config.yaml
n_layer: 16
d_model: 512
n_head: 8
n_kv_head: 8
head_dim: 64
d_mlp: 704
vocab_size: 50257
activation: "geglu"
norm: "rmsnorm"
norm_place: "pre"
norm_eps: 1e-05
positions: "learned"
qk_norm: false
attn_scale: 0.125
bias: "all"
tie_embeddings: true
parallel_block: false
extras: ["capped logits"]
init: "normal"
init_std_qkv: 0.0254
init_std_o: 0.0254
init_std_up: 0.0254
init_std_down: 0.0254
optimizer: "cautious_adamw"
lr: 0.000495
beta1: 0.9
beta2: 0.99
weight_decay: 0.26
lr_head: 0.00819
grad_clip: 0.5
warmup_steps: 309
schedule: "wsd"
decay_fraction: 0.903
decay_shape: "linear"
final_lr_fraction: 0.1
batch_tokens: [32768, 65536, 131072]
seq_len: 384
doc_mask: true
train_tokens: 578800000
steps: 9310
dataset: "wikipedia_en"
MLP neurons of a small language model. Each row is named by its layer, matrix (down: output weights) and neuron, and shows model dimensions 256-447. Each number is 128 + 24 x the weight over its row's rms, rounded and kept within 0 to 255. Numbers have three digits each. A neuron's up and down rows have the sign that makes its largest values positive.
After each neuron's rows, "fires before" lists the tokens most often just after its 100 highest values on Wikipedia text that the model never trained on; "raises" lists the tokens whose logits its output raises most directly, leaving later layers aside.

L2.down295:135168124107109147118117115134105143153131150143117142137144138121104127137115111105127093152130185088150133205123164123118130112129120151146128124206145104143112098109140147105128119146145157139112136137106096124125147162174158142131133125125148141102142128161136124127164120163154147126123143123139124139124098149130125129141146132084111089143133135138103138113146149098088156097103097149158169133143139118150133121087171140114135101146135163141144163153157122140122084148116111113112098138108119124161131137108113145140161113189133125156151092126137123133144117125073107123
fires before: "\n", " The", " He"
raises: "\n", " However", "|", " Following", " In"

L13.down166:094095104112182101141100117130150119147079139147144122178177120101102137117135152082139112143155163163114158124123143141105120118132118117153101126161151143120123135118138062101116113155183138150121114103149124150151170108062084100171139094207105146095115106093123102113147132138112143127109167119117145140137138104113097123099132143100150113100092113140117140163142168144141081126101150166147121122136119105121111090179156156115120153131142077088120137138149126128156108113115093135139136173088145120132140103125147143159133124149123122074161109142075161095104136142110146088
fires before: "0", "1", "3", "5", "2", "9"
raises: "1", "0", "2", " million", " species"

L10.down606:136103083134124143093149087130125121098117116113102100142151095099125154135172104197144121145084121127132090135121105131137131112085148123137183122140135121091135148172148087079135078119125085128156134136077108157147107101113083128112121085114150136156125127140091183110143139105132146122140157151116149128152110106122127128111100185127153149143151096133103109134117171124090154140121145115144121131135130092147111151106155176146129130126125070154148140138122121149101099094160109156141119179143166151153072098164098127133109140164148160155131116129120108124114127124111112099
fires before: " ", "-", "\n"
raises: " ", " one", " lyrics", " —;", " two"

L11.down430:096106124136155129126128156129121124136106151114120117158145107134099128093095135116160155128113125113111154150147142180129098104090134140079149121142141105167134140129162075136126148152145126152118130135125137127143117155151102175142126128138131126120138126103137133150126147124121131147162185157103150176102139063072126132125151162130128135100162138089148143133154112112138124121087126148113074098112106138183095130112110160084092147157118179117124137122109145149147101071135101182108108100122145094094128109130151136171137117178135118120162108135077134114096154100125089124
fires before: " to"
raises: " to", "to", "aru", "ice", "air"

L10.down654:139132166102097109107182149145090174195143122060139111078133087174143144138132119117098141126136132123174122149115114140143112138144103134082126176137096148133179153106136086085073134176127125113135104121098147156115133143136153160112135128130131110167127118154114136121124122124145138140169102087102091120127137076108143105125132125128102121155172160086114113095155105141153144108083105121121131103138134137152108125163119121125111147152118143129135132127102112105113146123062135129113113125137110113161143160144149125091124045094156089112138096149107093166163136164143126110
fires before: " to", " and", "'", " into", ",", " in"
raises: " to", "'", "To", "From", " from"

L13.down612:099151136142136124173153147100147130135099135104125143111133137141151112117115149128187137114118117107117125166110093146105090119100102121161111128136114119124124137107140104147085105149129120110117140157094130152139131136140104106124122154129187146145134192134137096136146121135128127162115114255149085126120109162112139126144125122112140114076143145123106117154136119148100116147156114147156128122121152123109145146120112119125097139151115169147131163114111138129127120149117149105136103149132129128136142144138146134087133117130133133114143122112127138173131146121128136176
fires before: " |", " the", "2"
raises: ",", " |", " (", " and", "."

L8.down294:168195127134170130142126115137123163140132120119107129106143138105141101153119185151147126149100123173120112111170141132106113158103153114150142152128083147109094141118121143129116117148117135103173126129143126168148103102135128091112097128109166155105102126134139159142153103152179109158146125081112084136100146115131142137177106112111109125139143160146150117144111099124144096129140080135146145102153111103121105083127116125135106146135117115130136140162106151124109107152138127128125077120121127121156175133096152132113106099085121139113087102136138117158160139161124148163
fires before: ".", ",", " in", " to", " from", " as"
raises: " from", " than", " until", ",", " of"

L3.down83:142164155149125116133085085121113133140104159098128124120138112099122104127113174127145119095096121132154157156143116160105100077156183088123135139108106174161174104135105128109124118128151152148162091148124107117085118078142138146127150160111145130105116125148107118092097127117169105121133177152133145144103131142124136097156143113077092184128082135137108145134138082184127147130157107157112137120102134106121106195143121111136144119081121138133130110128099138094126107112123087117156133139163096133151133125151140113082151149147122137104148132129120089135100136128180145154
fires before: "0", "2", "1"
raises: ",", ";", " in", " and", " that"

L13.down506:087140102119143146106123129069167086115155142128120121122153148146089089143130153138133141122130151144153095181097094123107084151121115124135117133131153135183108131143113124123136098109173155139106126108133156112122142136111106130111133097133130125133086154140096159132115082151157106144117121163137101130138172136154111169113137157166105141076109098127137126107131133141158133130088125139137143130130153144099133088127121139123097118142109139098107124110121152116127120114150150166149140146135173131104127113155125121126135095148124150147104123125132101105152151124112164157
fires before: "-", "\n", "1", " ", "4", "O"
raises: "\n", "-", " ", "1", "|"

L10.down369:083121128161190103122105146131116132113136100171143109152089137102121068102127110165136153124102116154149125174142128125118110122145153136110141098146155129122145157146129144125118162096128121089136081109170151143107094139135110146133121079096134148148136157103121112139089083125102132145096157227098108156103160122126143109133100133169085170175134161114091140193103144128118143110110131113109121120106122122186120130165084140087095154132135121128136184115140102120163132121131118103111137142131115098137117116129160129099107123145101112141105076128157169158122128094120163127
fires before: ",", ".", " and", " as"
raises: " and", ",", " &", "},", "uff"

L10.down304:177151094173085117131111077099153128088147151137109107173146138108157114141103109154115140088150128129137127095140075135139134081104054139171164153073114137165155140120060157126146113110154114114129126125139135109147126122126101113121134182115093120126102128160099160119144167124102110119105121150135111118122200124159113148095134120165089107123101119136116134116136149137148133169175127129115160123126120141114128121105102113136065116176105111142123135092166148079144122109151129099122128130072107150117114106112141155137102101097126154111111139169160119161154096126108151119
fires before: " ", " the", "0"
raises: " ", ".", " since", " before", " than"

L10.down313:150177171154179095162119147138145119159145178133107078163116126105100119157054145139098137116138098152094130121157132090106171117104113122156138095132120108153102101125128132126160159114135089146135138127121117109107129124123126097134112141170154118113097153129083142178115167101153127074140126180119142151150128140155138070122116167171130160166161144108157142101135083138138143115135116157122118114139108071139078148131134104123080114129127101129128144138156167190139130079105119151152103103137095132112137123085162147160114118142072085143136135138104137129131144141096144121
fires before: ".", ",", " in", " for", " and"
raises: " would", " than", " or", " might", " had"

L13.down127:129069136107165146113181134116143111113129158136160082163094111163098135121093161130147126129103084117140157140131104150159112081111146088118116113132108123169132129103095158131145147120116138109122151129103136104122128107139131094167118140147150162123127165152148116135110081132133117103112158236095126123112105104140126142096119162084118120136117144153114127133124142134135118135123133193120124132099134099157139157158115117114147110107121084105108141168153077106079110153126132138132101107097107138125136173127105138138088124087071158104139104158145137135140165143120130099
fires before: " of"
raises: " of", "]", " ===", " Of", " example"

L13.down620:124134118133158154144121126138154155144135159180097153152177163161140113151141164110138160113119129145108097117113091170125091153146117125119113133119143121146104148125128134122110143063137123159117127157114129106100136141145125099077156104125101159122098169121116133112123118139135108149109132087153100144150120146151128137129122159119074193102105140125140133142091140123129114102106136155143150083109179093108110110132128140106128122091096146106169132143110133116135110115132139147128133108134122176124118120099125133131126095151167144142176104103161126120156134161092177140
fires before: " ", " |", " –", "1", ","
raises: " ", ".", "\n", "9", ","

L10.down455:157145120143103120121140093147142120159131089105095101139080195114117092121124087104154111105104150142156124120137138168134102099156141123188137156166078167176109121117136166103112146130136097149181144125148147178146111130119152127138155136129120112178164095108112136148156113106114106148118173210094103106118127126168152164127075125186107123106148113092150144117085110151093094178138111161128103098171143147114151113144098120114106102135083139153106142144143158129106120123117134115135083126109122145165112111135158131114116120121088118104114194092155092139095167118119146132
fires before: ".", ",", " by", " to", " as"
raises: ":", " than", "able", "):", " if"

L8.down597:150129110147142132158131143127149128101141100107130114141154116118162126101117140160111141125154081174142080134127145114120100126114165139129114131115151096162086102105142087151145102099159144105106189118126122100111139128106100106059124098148093139110139183154131116139129141102128142170140158122106149150150131173132192111125113121121098125129108166167118123121122124135107161160080154132135112163097129126128107122101151118139171129107079176120142164106115192109164093142154141101101109110138152177129118131147138135109068087181139138170126156129144134127155158136133180111
fires before: " ", ","
raises: " ", " ==", ",", " and", " ==="

L13.down694:099123161112146131166121097140123143153087130155119112172140141141112134126092131105152138112126123158149112101126149113114121137164120152107147143118129103143102134135083122095097149099168095129099107138100138113122142103111128150095113169177120137155079115102100144103110151129165140100127157148134174150162147110156100111099164140134136146110115114162128150146125178100110111155120107105121132117097117116181153110167121133136143133078153128109119128132064110158096110123143139131042152130111124144152137115133112148121107137126109094088115141147152138112066143142126105118
fires before: "2", "1", "8", "9", "7", "3"
raises: "0", "1", "9", "7", "8"

L13.down462:121094142082144132119107101103140142131098144118105112136177145111110105151139076126146115130102134102144144092125128138114139125127111139131152152106119144144081121081106136127078187144158124122118133125126131175154124163112122086153161115122133153133117116185168170154126096108109175099123151156125122164133097141185140163168113092080110100100080144163111154093142142117160109108131125110099127067112124109183128125095137103164165170102127139107127135087116099134120131076135094156100142125120131115158098087098150141160101114139129130131176133168136163130094111106127123134
fires before: "8", "6", "3", "7", "5", "1"
raises: "7", "8", "6", "4", "3"

L10.down28:149126140159150099126140139169143128177155096157137152105154143142145136116134174128128165128128123125154128150108122111163136136116117126162150104111123140142060159158130126132124143161149083121169141118121147138097140122132169135128146110120149145154109118089106145144141080163131104151116124102153104118166133131117132154135108144147124107140112167150140145070170140147117119175085142151154142137122148096118128142115148133155107148068047135105120126123140158098088094096147139142148105036121120117134107133117121149126079132143130163171153166140107129179126110131163158163
fires before: " "
raises: " ", " than", " over", "|---|---|---|", "av"

L5.down139:128096067131162114150089121121118134121111097142161126127165125086117130108113116117151091126104162147135137151117124172100141133122111135150123132142137128069095152140149149146144127114160135133109113136069100105122140166170112128140156129082091178139134139189148137107133134150129172092103116248106124116119145111170128169149144130118118148141090125100136153143147138148148119093124047166153115149111126104153168146149094146057134118141132172135151124132122134187099110164140130089114091108102093137141155108122146159115152098148129131120131108125132097147147116146105120118
fires before: "\n", " The", " It", " He"
raises: "\n", " They", " However", " According", " Their"

L13.down47:120091177135160131146139123126122128088083139152133145120200153103122123137122124149141104139127139141110134107120139167100162135121093147160124164126141138131111121102102126128119140121148131120124119136118121125089097132093149104126148156149137153140112124151161141101159127129119115133127149205146087152136121143135155173166134120132121139161102131181126181143183155136124136130124146099119144141107129143185141132141123127167135117114094162113130124114100148159127123136148075098106109094124130168208146124154137117134118113125149174156139117119146155128117128100140135121
fires before: "9", "8", "7", "5", "4"
raises: "4", "3", "7", "6", "8"

L8.down659:133129173163170141122126134088103122164181139120110136130136123165098119107120112162091155111103115109136126101140152111113129083121150121159125116130143126135109103109163119089141165127136144108151143132117141171121149133118069133080113156135142122135119132111135144162140127117148152145160171099130138126151124115154181120114124137122163102100170132148135122110136107119120131117109103111129182143145135149124153126132115143139085141146114102134137102089101120108047150130090144144178117090126165087146154162114133114097124092134121140154102109105156083101135118139146153095
fires before: ",", " he", " of"
raises: " he", " they", " she", " it", " him"

L13.down144:112135155144133134104155136136133159131134140095147105090105099120124150144148136123136123126106118163136126124145144125071146109122136097138167143145124130148140148154127125139155154134085080129133109144125118128117109128107049140138134138137116122139118150150140130103129110110186120101111081168170108186131103139114149140125133121127111159118108122124142159117106130146159136119168089106140129175133129162141095102089079119144162111132113149109145131120138125138113071152134092131114133114160125139172133118116143125108144147102151118050128116117148109106135141125184126119
fires before: " to", " with"
raises: " to", " until", " then", " season", " Festival"

L3.down117:124139111123095148120080124145093139129143141128143171156150133114139129152146127094108112137101157108159128206116148130119132128099114158113120111136146114109146147138145139108102151140114131106112103148133109127121132138148148140128098128129115141117121116131127161133139119169114175103138125128147130167138121121116107122147129124084107074130122168158109109126131146130105111122098123152153144129155108108173131102117156131165116110138148160149145151143113112146144108134157081127126090136122157144158120126110120145138185156131129184177135141126109112165136115129061188139
fires before: "\n", " The", " It", " He", "S", " In"
raises: "\n", " It", " He", " After", " However"

L13.down674:117159136148158157101163155145129143123107117121129099119110146137153130121105139118180113120121152146141116140132147157135152142191154106079113123144088159138112165164091117113133186114132150127106144127128131120134113098157119084116149136123159119128144130115156137131105118141152149129112141241162091137134119086153134102135169137097117136132144152102121102125132099134120122104116087128082133133119126123151130083116102128085132159156145130128126167123102148132141107116135117100145126145113134146114160140148150111109114067133117158173101140093135119102113111172095169101
fires before: " |", " of", ":", " for"
raises: " |", ",", " and", ".", " until"

L7.down46:132124161095129144129153166106113127145101139154140180094109111135119144141112123137138160135154148114145108122135131161090148156114114135123146156116122162105114097146156085129136113147120170151089097114104151130135137124104159135108168110114160128079146138117144127131186092121123143153114147144124074097129161145114135161148128115106111092121116103120134117096114129139102140088089119113125093151109125149098116181156161149100132128137142141156118096094127106125147120150202121147080133121136125146059164135128128122158147132158136115114151137146135109125143123166104134146
fires before: "\n", "-"
raises: "\n", "-", "|---|", "|---|---|", "—"

L13.down529:108138158115118119129102137100124138100096134099094108118143119124041134133143113107126154178164166126164149163112116166142129093134113136127149156151145139152104140141085121100150105122176142141103125103100141125109124107114113120153126096112139165109105156150101139145098125119108153129120152131162141151085081135132127136131130124116112177099114152115138129109114128154154110065134108160113095063107121140121121096141128129166129128117133147102133139128120113136126134083130122126081143123158138108157106148159151097122102113148148120118098091110143088149125142132124166150
fires before: "\n", "-", "1", "===", "2"
raises: "\n", "The", "In", "N", "It"

L11.down292:145179110135129126137138145138127127094133086129150078127088115120125111098117107133151100118080146204146166114083119165087111130111077134166101119164140153098136129116154111066153106114141123152187122150064163102141151114131124152120131187081106121142137109118158126112147165091169121124146112255158093152151111127119136167152111114125132083131145137124105117106114119160136095114126148128168160115127154148146107121093109123124108170124085129148159141103120135124112106142142133130110132139106110120137133107147150169130160122136169102113115135138112119149118154116113139152
fires before: " to", "0", " with", ","
raises: " with", ",", "ist", ".", " to"

L11.down8:114148131158120078141179127120110135140165138132123117149126094146144126104136134145231108127121111127164137115143142106098127108112107128157129139128120143125139137115150169132158140142124170099169105131124128105135180105132127142114140165144143128135145127130120160128141124087094140153125150255147097114123113120117147139135140144147119109122163122101157139151140100113144127103134115156126153097116125149105102089117143176108155125108129107147132143138147116123088156050154141115170131134130077122109113135130123144118107141112153121185106133161125156130118142137108143140
fires before: ",", "\n", ".", " |"
raises: ",", " times", " |", "},", "ence"

L13.down309:126113105103122150115146147121152081123121130127107134146163088131152125109151176123154171130097111127136097146120095146123105150148128108123121127166172133123152117152140141107137188119115110148141125124110124147141129146155135112077173131139140100143193121114091122103132140133168136129148138128147068136173094149135106128169129154141132116118105147138125133113138126138101151142112127128105153151143155114118135135131134168138127117088106170104137135118116136104109137130151153135129110118169165149153138081166118165133107120164143118128133123141142099142153129161108109135
fires before: " "
raises: " ", " held", " January", "'", " opened"

L11.down574:129098108144146138144119129140149147107095125165117124123111141093065119124115066149154115142106109140142127069159118131105103116135124166168130115124143095142123153127108136114112156125105094097166132162154116143132144174120115121118114119085121111139163101085157105105149153134132129110081107133128119097104101107141086149113112152123088084164060119080152137147163117077145104092095097111142130133120133138157151172169103158118150149116134134125130149115142119125131112142136104111121103092138108131107096105101093083139068150149131100160122096130109145100111101092098173132
fires before: "\"", "\".", ",\""
raises: "\"", "\",", "\";", "\")", ",\""

L8.down480:114175133103154085139165110158139173091144095149123132137106135155128110136094114119144118136123139154135090138108166157122141142133094125141143123164133114161146107176184105106168138122118127152146123173169130135132110160156117158110162135130135109161111132096127154138166182146181131150128120178146112145146137128112141153150174129152138093115131165126145158141168113139128101127100123121166106106100133105163068157130109124117124176132141147080107104147118147135100121109124144133122158146161140136123138142101157126124151104140092138129149094158127123137085143108126126141
fires before: " to", "\n", ","
raises: " to", " been", "to", " much", " record"

L10.down152:120135117113111100137158107140149109145125116142100095132114141155139117123116143114135140137135108139132128146120115188147131145162116066107093129163115143069115127094124152150155085127125141159130167082105146161164120107094155129172083155107153142119108132131105115158124082160116098141101103141121141149135106165143145146136114142129158202134116148108130107116089114159131107128152077181077165116112125123089106090109110149159097128123158120119123134108141115197124128142119082133106160133169113120184126130114173124110167152104155099114109118103096126139105135131091146133
fires before: " (", ",", ".", " is"
raises: ",", " who", ".", "\n", ":"

L11.down396:133196143100125142143152151094149150161119145098129124107163136145120174145081156116132133148148137115130097131096111151132103121166154164095106137122140138117132095081153127132126118135096150164101112096116159131118177082137169129148171141098140131119147155122170147117138108137163130154093116044143108111083147122158120189141135117143127102114089105110119077109125149143151134133106151142118135124134135147114121179134124088102159120122128179125150111124058140134107055158157127139121148159146082152133162121104151094142184098095132123135098159145123145104160085175139138149
fires before: "\n"
raises: "\n", "|", " |", "-", "\")"

L8.down248:128119144148164115114195125085148137146115107118141114160151137135138072145146149160104103087143131159103097108113150173136169129152147148136129115156112189113156090139146147108151151132154132119153146134172138151145136097115089105102126148126159135115142172145121114107143168119138130188144136220119088123144129120126185129161135096129106136161150134075126141109156118145162113134140106148142091144124101146151141126107099111089116150120143120140135103102147149140109144161108091146120150141133103150126156107140142148122115130126123135127067143105142121145099144115120164152
fires before: ","
raises: ",", " because", ".,", "\",", "."

L11.down198:124143127157178101140129128186147142134115078138112106125124094104131147109158106106131127133091156124141126116143121129092150145132109103153112122153128088113170125126110121158146092148112126143109119125143079103134139148096131135123115103177089171120140137152126118136103139146105144100133122105141111097132160104121143176076102103127159183098147130116131153158116129174119137085103106139108154121134080141135120119145117130116098116120115108113137096132140109121139151115109135112177135136126162128124120146135164149149119098127110155109107159140160128100138179072136119093
fires before: "1", "2", "The"
raises: "The", "1", " The", "'", "’"

L13.down298:139160121122173120119173155124134122140132168083094101116163128099146149154091091079119122151116129153147166115151125172109092129137107136200108155090155108160093139113078136135118120130166134119090124130124118158131105119062119115137116126117156196075136145149107132190138071121184132140159135252161104150117155140147120149146135121113109129125125141133149140079148154111119138140142144116137071125084164136143140093099160125134126120125123131129072128132093142152136084118144124134147101129062131160142180084135125148135143109088113144127152188109126111119101146146121155137
fires before: ":", "9", "6", "8"
raises: "9", "8", "\n", "6", "7"

L11.down699:176111088112151073147091098068126122144132129160090135168103132124104096147150080068121121154128154135135111121134099110106115124076101151138151135130102143108113103107121125162116148136122154110128129117133147127116115113150095129118143165094170142124104146172119161077147087090122112115148169163171129119113166140142139136118155097142122109136133117142117157154144133162153111180125178143118161097099141128160136122108138142230119112140142092145111167116133165132145074091110119117096143127111151119150165075133150134136100138127117127144138110171146161143128148100111127161
fires before: "-", "4", "3", "5", "0", "1"
raises: "-", "7", "6", "5", "8"

L7.down259:129099114127068120119099080148153140162146141176102152115145100124096104134127130114141163147126170113163176106157116148161142118147122122075123164109133112125100131111094107134146142131143156144126143113129098122125146133109134137092113137141116097097102127147086159138155132133163147123069107113106149098147119115134150135153104145101155090069202110143107124104099084121119141112113136134141133165161133145150145182144128071143140105120140115105150076145155119171136102140134125174143178166105139129140120097127129114124137107126098133162140100172153111151097122138097124106
fires before: "|", "\n", "|---|---|---|---|", "|---|---|---|---|---|"
raises: "|---|---|---|---|---|", "|---|---|---|---|---|---|", "|---|---|---|---|---|---|---|", "|---|---|---|---|", "|"

L10.down437:117162147086116096130095116081133159108126158127097124184126125116104129162105164140126153142127131086143084127133095157141112180136119111152100149137100121182145148123114118137122102129157161109111104115131123126123112122119131065140115144113170138094113147179126173159142107144145178134110115172116113101105117143100106140163160123114115166089143093111099125137115120123152138164105102122179127145133134114135131128131097116175133114130157159101115125129093124113110133173176127135075151107122147142160149128125159109130161140138148115120142159129121086099127141185119138137
fires before: "\n", " "
raises: "\n", " These", "\")", " II", " The"

L7.down342:130110104096145112087119108127113109155118151160171139121161129155117118156133141104128083134144146152122123141102133140127123113118128161172131118151166094102090169126161165108136108133153145136087136145108109108132137135169131133122170105109131150153126113120103157121130129143109144128130143164130128128060151111134150160120124139076154096129129177126136147101138163123121130127159077166121112115138133130153160133141112111144133101170130133108146105114133125139146085126127131105136135117092108106145142140159089182147135079146104140153115132119113114148120147128090155147
fires before: "\n", " The", " It", " In", " He"
raises: "\n", " The", " These", " In", " They"

L10.down332:138120147115104131146094126127135089127101156138144144112111133123125110168130132163143155173163167152099124102131139118132164118154087128136118178089123127132142139119113140113100154124100140138150147134094145124158155111126138118144174142126076115086102148171143150107088127151146094131116171159105107102124150148138104093131171157127153160122131126166122176098174133115104149132133114160131114106176172121184088075151120143119141120124144161116118139121106100118102165152122132142102103149116116154113110125103125138116172120139122127114106134120126170128136138141149160141
fires before: " of", " to", " in", " between", " with"
raises: " of", " in", " where", " on", " within"

L11.down366:109149144185153112142130144124087084172142122152125091118113117157100102088116071153125157119137049150125072119151150131112157098118113161138098130148155103124157161138164119144095150128128138106130135123151092151151152139105068130125118160148159124153153120093167123166124135102069135118099135101115107141083164123131091085132091156134097109148137125119115111136136081112100120173137121102125140133134083165168144136129136173115099103096125105156076155100102128115144108092120120118101106110145148089128092119157122097084113155113129095169115137131136150075112124137082142079
fires before: ",", " of", " in"
raises: ",", "},", " you", " example", " she"

L11.down567:085133144091158108147125147097166112124124105138103116108167087126088106147122103172127092153128169063110081142116085138203114167124089087124113109110105159119111084113120116097091159120153142123094149167128098120112119134091134113141118128087160070119158149151124110125136106121152138157076114016155133162082096154120149145154142070122129133118138114111126111106135101119152160162108134108141159120155161151115161144091096120129146152150115164111162136113093134148130091137149098165114137129122131156119129136139132109102135134100118148078125102119142096144172194148161161150
fires before: "\n"
raises: "\n", "==", " Seung", "ry", " planning"

L10.down550:142129080143124130102128123097143093150117166107143111132097124203070114153127155124143148111128158106108125131109135109094116161140134172109103104151127132146117122118102121128173107127123111120204129136128145153138123105137127131141051131102094173112119141102138109164150124158129090145109116206116144105091121089127148149112111137159132111144127136084133127159122112140097125136119110155146135154143098143087141125144134117119130157121161118103124113119141134122135162097125146129108126126159190129127107179144159112101120136116130161120116162111130084125097085129130239100
fires before: "1"
raises: "\"", "\")", "”", "\",", "?\""

L8.down509:151129150138117132119116163115122143127158118135108116115126102143095155150154113119121105140105127102139125107133157092111135111118150117125137148121148152182075160138133114136113132136099174108122126176122129060133117112131095138130139135179127132111126133132109139154122161156162136075149132140130137135178124134126119091097150153121147123083168115130140106126130159066140135120169106136108157208159132092144156102165156107168164125133172116071131123120103090113117167149111147140119123130131125136104111144109143138093123134138112138116156143164143148105121102149159119187
fires before: ",", " of", " the", " in", " he", " to"
raises: " it", " the", " he", " its", " his"

L10.down641:114119113137109133132094162124161115172125179103138090117117102146125154174105123122144162123127111110138158123103121125151136124101135134117072086082099103142147106091147101159111141142082149177161127140075154077150136116135129148125140149124171124091130099113159101134140111150131119110136126171100119157120137094112094147120127136109115127143123078155129098110117116161128128141121174145126109188128124130168072161166104122094136133101134134095103143097115097126106106140104142154120131141160080163119152135110111119139120159132102130127119099119123097122157148143069124130
fires before: " of", " and"
raises: " of", " Of", " details", "ings", "olf"

L11.down648:112122123098103101113126140164105079142172131128179140138118117139088107112103139140141094114122133105134140090112131111148133131141143164112171149144118150120129128119094135146145171159120126104129153154145138137103130148144143158132143142097127144130117099100090090096160162133110129143124135070142137120117166084126112104092098121105156119139158111142106087174130122110068106145110140122140080164153129122126104107165094164118170164141120135138151134103131119137171106104099103140098123174156119112097113084166140126145150119143116102135119131143146130109144127130104118151
fires before: "|", "\n", "|---|---|---|---|---|", "|---|---|---|---|", "2"
raises: "|---|---|---|---|---|", "|---|---|---|---", "|---|---|---|---|---|---|", "|---|---|---|---|---|---|---|", "|---|---|---|---|"

L11.down65:115123133105109154131115121118142120115154102148103143186129114131139096144152103165152146164108114109093148117100101117138139146140144124103155127107128128133146139148160135117119110135131119111139124189126135134138095104112102090126149116105151162187139151175130117137120089122081105134125126116143134130140135111149114123144113162140131132125147136147102142155106123125106194137102103116149128102154114089107098189153164115162141116110125138155108101103115148087092161129121129158104135126106143112129094132109088159147150101198146171142115124160140101158145152110157176130
fires before: " ", " of"
raises: " ", " II", " Two", " two", " III"

L11.down636:159185168101162105137092126116156144110121165102102145161175150169097152141100143159123100157127194097111107135106120133144113164155118112148148123142100145183146115073113107148113143138128160140115110141156131139111137104085103115131098128119142137123146161124081139101149084136151123098088135093121083134079141116135149107197134147130131090129123092104131133112104109135096136086100146117131127173124150169126125101129115127162164118141096153128078144111113122131125155120189108118139145116134110133125173124149128118123132114141159129125159096126114119123124097156105160139
fires before: "\n"
raises: "\n", "|", "—", "ind", "):"